MLP neurons of a small language model. Each row is named by its layer, matrix (down: output weights) and neuron, and shows model dimensions 224-287. Each number is 128 + 32 x the weight over its row's rms, rounded and kept within 0 to 255.
After each neuron's rows, "fires before" lists the tokens most often just after its 100 highest values on Wikipedia text that the model never trained on.

L3.down1654 [106 166 126  99 131 150 141  84 129 105 116 152 140 120 116 104  79 114  99  99  95 147 159 112  57 139 172 174 128 132 137 110 144 150 152 181 185 133 128 218  76 131 122  78  70 198 171 137 149 101  53 113 107 156 124 129 123 130  97 170 114 165 157 157]
fires before: "\n", " role"

L3.down609 [ 77 131 156 169 154 143 113 127 125 137 140 131 134 148 137  83 132 167 173 114 150  57 103 136 132 162 143 100 144  90 145  93  72 165 120  85 126 162  84 139 144 143  93 130 113 109 144 138 109 145 152 181 135 121 144 142  95 121 128 142 142 102 128 142]
fires before: "2", "1"

L3.down2054 [160 150 103 148 134  45 113 118 148  94 148 115 111 122  60 137  88 144  97 133 136  93 180 145 135  66 173  69 108 150  87 137 103 168 118  86  98 159 163 200 171 116  70 126  97  70 108  84 124 155  84 100  88 129  85 162 129 147 150 100 116 140  49  79]
fires before: "-", "7", "0", "978", "2", "4"

L3.down3410 [130 171  78 126 159 201 114 145 102 114 118  96 195  88 130 108 133 120 177 112 127 167  98  78  65 150  99 141  91 127 145 139 140  82 161 212  43 153 119 116 230 135 142 113 126 135 115 134 165  72 173 125  95 129 135 133  61 124 105 136  63 136 178  88]
fires before: ".", ") | ", " | "

L3.down3313 [195 109 109  63  98 164 150 135  88 225  79 114  81 118  62  98 176 122 131  96 165 165 126 120 149 172 126 144 158 127 100 124 102 143 121 146 145 131  47  89 115 116 117 170 135 175 133 117 139  79 119 168 150 148 164 121 138  90  77 127 143 145  99 117]
fires before: "\n", " and", "\n\n", ", and"

L3.down576 [140 114  80 189 130 109 110 155  86 168 101 176  90 124 122  98 150  83 171 115 168  94 120 124 135 138 152 139 120 150 150 116 135 128 109 158 140 111 137 107  98  98  35 132 158 159 138 177 141 161 115 144 160 154  84 112 134 182 119 102 111 124 129 124]
fires before: ".", "% | ", " | ", " |", ","

L3.down1243 [153 112  83 103  88  96 112 152 172 159 124 104 133 119  47 135 122 129 103 110 121 142 115 144  71 144 156 150 139 146 115 161  88 181 170 120  60 119 111 114  90  91  82 129 175 130 105 105 193 104 106  67 151  76 113 209 133 138 149 121 145 114  59   7]
fires before: "% | ", " | ", " (", "; ", " | .", ") | "

L3.down3108 [109 129 157 123 143 132 101 158 177  79 135  85  87 146 108  84 128 143 124 107 122 105 185 122 138 136 134 143  96 125 141  97 181  54 114 147 151 125 100 150  88 180 132 101 163 107 160 132 100 168 131 175  53 159 152 124 108  96 132 104 181 134 125 144]
fires before: " | ", ".", ":", "|---|---|---|---|---|---|", ","

L3.down1534 [ 44 129 187 147  77  66  90 179 183 148 146 135 182 151 115 167 124 179 119 175 116 141  89 147 138 120 180 138  72 171 116 142 127 142 134  99 121 192 165 120 117  90 121 103 117 151 168 143  89 104 152 102 101  83 140 123 109  58  89  83 120 134 109  73]
fires before: "| ", "|", "|---|---|---|---|", "|---|---|---|---|---|---|---|"

L3.down2995 [154 117 104  76 147 143 130 141  88 186 144 133 112  87 115  83  96  60 131 110  46 138 158 100 142 121 121  78 198 156 110  81 185  85 125  81 128 121 111 114 124 119  92 142 137 135 198 121 103 129 108 142  78 149 117  66 122  82 129 163 112 141 135 120]
fires before: "R", "; M", "; B", "; N", "; C", "1"

L3.down2093 [149 164  81 125  94 121 145 169 114 144  64 116  93  91 118 100 154  97  79 120 116 169 112  62 163 132 107 170 108  96 122 116 126  91 137 150 150 121 119 137  50 100 134 119 169 150 141 203 141  96 173 144  73 129 157 116 137  99 115 119 126 141 158 127]
fires before: "\n", "\n\n", " and", ";", ", and"

L3.down1722 [ 90 105 111 174 124 107  98  82 125 127 173 159 162 164 148 142 202 138  85  93 132  88 133 127 156 140 128 103 142 185 111 121 107  76 130  96 170 135 128 186 185 148 109 109 130  89 164 129  52 157 171 162 195  43 102 132 100 117 138 115 143 142  94  99]
fires before: "2", "1", "ltrat"

L3.down1744 [133 123 136 179 116 146  92 170  97 195  97 195 132 153 158 172 194 144 128 120 160 164 134 170  98 161 112 181 176 123 100  98 135 135 102 176 151 109  67 197  95 139  80 155 125 152 106 106 124  99 179 133 140  94 143 136 146 124 142 112 161 103 210 131]
fires before: "\n", "\n\n", "2"

L3.down1382 [ 88 133 119  91 120 131 116 107 155 149 115 158 103  72  81 100  97  95  56 105 121 159  92 156 126 172 193  89 118 173 128 161 135 156 159 131  87 176 168 122 152 136  89 119 182 104 169 129 191 104 136 129  95 142  86 153  62 101 135 156 149 121  57  59]
fires before: " | ", " ", " (", "% |", " million"

L3.down1462 [215  98 156 109 131  98 151  97 100 201 115  70 102 125 136 113 131  93 137 131 127 166  70  88  94 184 110 114  90 154 142 110 167 108 108 174 117 189 137 137 108 140  98 164 176 172 154  88 100 180 138 166 113 221 115 161 104 140 120 138 121 147 148  65]
fires before: " |", "0", " | ", "1"

L3.down495 [177 131 103 162 135 167 120 143 156 166 164 150 139  98 163 115 151 104 162 136 163 107  62 137 133 101  94 152 180 154 134 112 146 117 156 105 150 149 195 159  86  93 155  68 153 137 177 112  69 124 136 173 152 152 102 142 164  91 124 109  97 159 118  92]
fires before: "0", " | ", " |", "4"

L3.down3142 [ 44 128  86 151 129 135 105  94 156 120  86 121 115 108 100 105 130 145 125 111 135 132 114  91 107 128 157 108 183 155 146 154 131 123 170 187 114  72  76 149  62 102 106 139 143 153 132 194  61 103 197 144 122 164 158 123   0 136  97  74 126 158 166 157]
fires before: " | ", "\n", "4", "3", "0", ":"

L3.down1768 [158 168 115 204 106 186 131 173  91 165 153 121 179 183 176  97 131  78 118  98 110 156 160 135  91 115 127 108 107 106 143 126 113  64 126 153  91 180 139  88 169 133 119 179 140  51 105 137 179 115 140 129 114 155  67  93  71 116 138 138 151 190 123 138]
fires before: "1", " | ", "2", "|---|---|", "|---|---|---|---|", " |"

L3.down3243 [ 60  93 142 118 153  73  78 101 130 127 122 128 142  97  84  71  36 173  76  93 151 140 152 153 107 183 110 121 117 107 104 149 108  93 138 181  54 146  73  86 148 128 153 157 119  90 111 115 192 126 113 170  90 169 133 129  72 142 119 158 103 121 200  58]
fires before: " | ", " | +", " |  |", " (", "% |"

L3.down790 [121 174 131  93 149 138 111 129  61 132 127 117 125  82  82 117 114 122 107 106 124 159 126  99 158 161  89  77  99 151 129 105  89 144  97 118  83  98  79  72 130 103 105 127 120 152  62  82 159 124 104  53 140  75 151  92  65 101 141 124 102 163 151 131]
fires before: " | ", " |", "0", ".", "; ", " |  |"

L3.down2455 [116 124 147 117 167 140 100 134 126 108 123  80 179 147 141 172  98 165  92  87 156 135 168 112 103 130 124  98 126 109 137 184  78 133  88  66  84 121  88 104 152 109 101 124  98  92  49 123 131 143  96  98 137  78 110 115 119  99  89 163 120 136  95 140]
fires before: "\n", "% | ", "0", "% |"

L3.down484 [145 200 144 127 156  88 109 126  27 115 157 152 115 125 183  75  96  91 110  91 121  66 113 179 109 130  95 130 145 112 121 127  85 122 113 156 155 120 101  99 105 128  58 155 123 148 144 124 109  82  93 138 115 137  73 119 109  97 112 164  86 126 165 156]
fires before: "\n", "\" |", " |  |", " | Q |", " | "

L3.down463 [110 139 140 168 118 138 128 217 145 171 161 154 128  62 105  78 176  87 167 113 133  91 148 122 116 156 118 153 122 101  88 116 157 122 124 116  98 102 238  76  97 131 133 177 152 155  60 117 121 100 164 136  99 117 137 149 120 155 170  82 162 168 115 111]
fires before: "\n", " | ", " |"

L3.down317 [114 100 175 134 114 164 121 120 133 159  60  99 140 125 167 117 189 167 120 116 112  74 138  89 159 163 150 124 117 145 128 130 102 126 111 117 131  91 126 156 146 116  89  63 153  96 158 170 150 158 109 104 129 136  98 116 170 151 144 147 144 110 150 102]
fires before: "2", "1", "0", "8", "9", "."

L3.down1139 [ 95 129 102 151  66 161 103 137 137 114  95 101 151 104 148  98 111 115  96 121 126 102 134 162 121 160 157 115 171 140 123 158 179 144  93  68 131 120 120 112  79  95 103 103 139 112 107 131 145 137 149  93 124 154 122 122 120 137 125 131 113 164  90 111]
fires before: "\n", "0", " |", "3"

L3.down3148 [116 111  65 113  89 126 129 172 119 122  62 140 168  70 107 135 139 129 139 179 180 100 117 171 149 172 132  93 103 176 132  61 138  69 135 164 146 125  74 124 161  69  98 100  63 180  98 135 100 112  96  88 103 135 141 110  97 133  78 115 116 164 137 161]
fires before: " (", " | ", " |", " |  |", "; ", ") | "

L3.down3338 [170 124 123 100 153 120 129 121  95 142  89 130 111 161 110 141  98  71 141 130 135 114  46 151 157  76 144  81 121 157  94 159 143 151 176 166  91  90 134  85 179 118  94  81 131 124 126  68 150  78  95 120 136 199 136 104 170 140 100  80 122 146 133 148]
fires before: " | ", " |", "0", "+", "1", "; "

L3.down699 [123 139  99 166 146  98 119  95 111 171 113  85 101 169 119 171 118 112 127 105 116 163 113 135 123 129  77 148 139 138 126 126 161 148 128 121 121  98  99 138 107 129 143 165 106 147 218 180  71 112 119  80 126 133 160 163 114 145 139 140  88 103 171 131]
fires before: "1", "2", "4", "3", "0"

L3.down2210 [ 99 148 104 153 115 137  96 148  75 136 133 144 131 139 129 106 101  89 108 148 107 119 105 140 141 165  61 116 125 119 123 138 140  94 164 135 159 121 118 115 143 107 140 118 131 143 156 123 138 127 102 108 150 239 130 132 118  23 143 137  91 133 130 120]
fires before: " | ", " |", ".", "0", "1"

L3.down3484 [123 128 165 111 115 170 114 117 122 107 138  77  85 132 164 114 116 145 135 165 124 132  49  46  98  81  81 124 127 165 132 167 139 146 177 100  93  92 167  85 138 120 167 111 132 129  92 157 162 189 158 103  85 188  97 136 148 112 167 106  96  82 118 118]
fires before: "2", "6", "1", "7", "3", "4"

L3.down3443 [126 151 116 129 106 190 128  95 117  85 203 102 140  83 152 139  86 163 118 121 128  94  88  97 141  82 112 173 104  38 157 152 161  82  83 143  74 154 120 115 127  85 105  61 151 144 138 143  99 158 123  83 111 190 112 107 104  90 123 115  62 127  71  76]
fires before: "1", "2", "0", "3"

L3.down1971 [ 95 181  91 114 117 132  97 121 120 136 114  68 109 128  70 108 127 189  80 132 164 129 101 136  77 158 118 136 100 161 100 174  59 189 164  82  97 130 138  76 137 135 129  77 114 134 106 108 149 109 130 127 139 125 142 170  95 163 116  98 113 142 106 113]
fires before: " | ", " ", " |", " |  |", "% |", "."

L3.down3036 [ 99  97 156 105  49 158 140 113 146 145 106 122 125 152 155 100  84 176  91 138 118 161 138 109  86 137 136 151 163 144 145 126 145  69 100  48 132 120  85 152 133 151 134 129 120 144  87 133 152 137  96 102 119 156  86 144 119 107 128 133  85 125  99  98]
fires before: "\n", "R", "AR ", "; B", "1"

L3.down401 [246 165 123 176 142  58 139 135  69 153 127 116 100 141  86 160 112 142 131 106  89  94 146 145 113  88 104  56 156 177 108 102 118 131 142 112 116  94 121 163 157 113  84 132 125 144 155 108 175 123  77 125 109 122 141 120 137 170 121 175 131 137 151 111]
fires before: "-", "7", "2", "0", "1", "6"

L3.down3376 [125 113 127  97  85 167 113  98 106 180 113 111  68 126 131 113 111 114  88 106 101 160 106 102 135 140 158 129 150 138 137 131 188  67 119 136 129 111 128 172 169 139  84 108 131 134 163 147 182  27  85 159  98 152 142 162 104  96 157 172 105 125 164  73]
fires before: "\n"

L3.down1707 [126 198 113  54 137  91 175 156 136 150 117 160 136 110  98  95  91 136  52 129 142 145  82 110  95 197 120 175 140 161 160 138 100 154 139 133 191 147 134 162 152 118  83 145 133 142 128  88 116 157  91 125 123  94 129  82 126 106 132 136 115 151 164 144]
fires before: "\n", "\n\n"

L3.down2758 [115  84 152  76  94 110 101 163 142 146 128  77 140 117 148 127 137 138 115 116 129 113 111 112 144  92 169 121 152 116 138 140 141 115 120 117  73 165 102 152 140 145 102 176 207 113 115 130 127  48 127 145  89 130 149 150  58 141 141 158  85 180 133  94]
fires before: "| ", "|", "| Netherlands", "|  |", "| D", "| Belgium"

L3.down3348 [109  96  77  74 104 109 148 112 136  83 177 146 168 114  91  96 115 129  64 154 102 106 153 130  90 151  84  79  80 107 129 127 115 128 145  83 146 116 162 101 104 135  88 141  99  90 108 112 110 101 117 148  89 165 148 184  80  76 124 150  68 128 152  91]
fires before: " | ", " |", ".", "; ", "\n"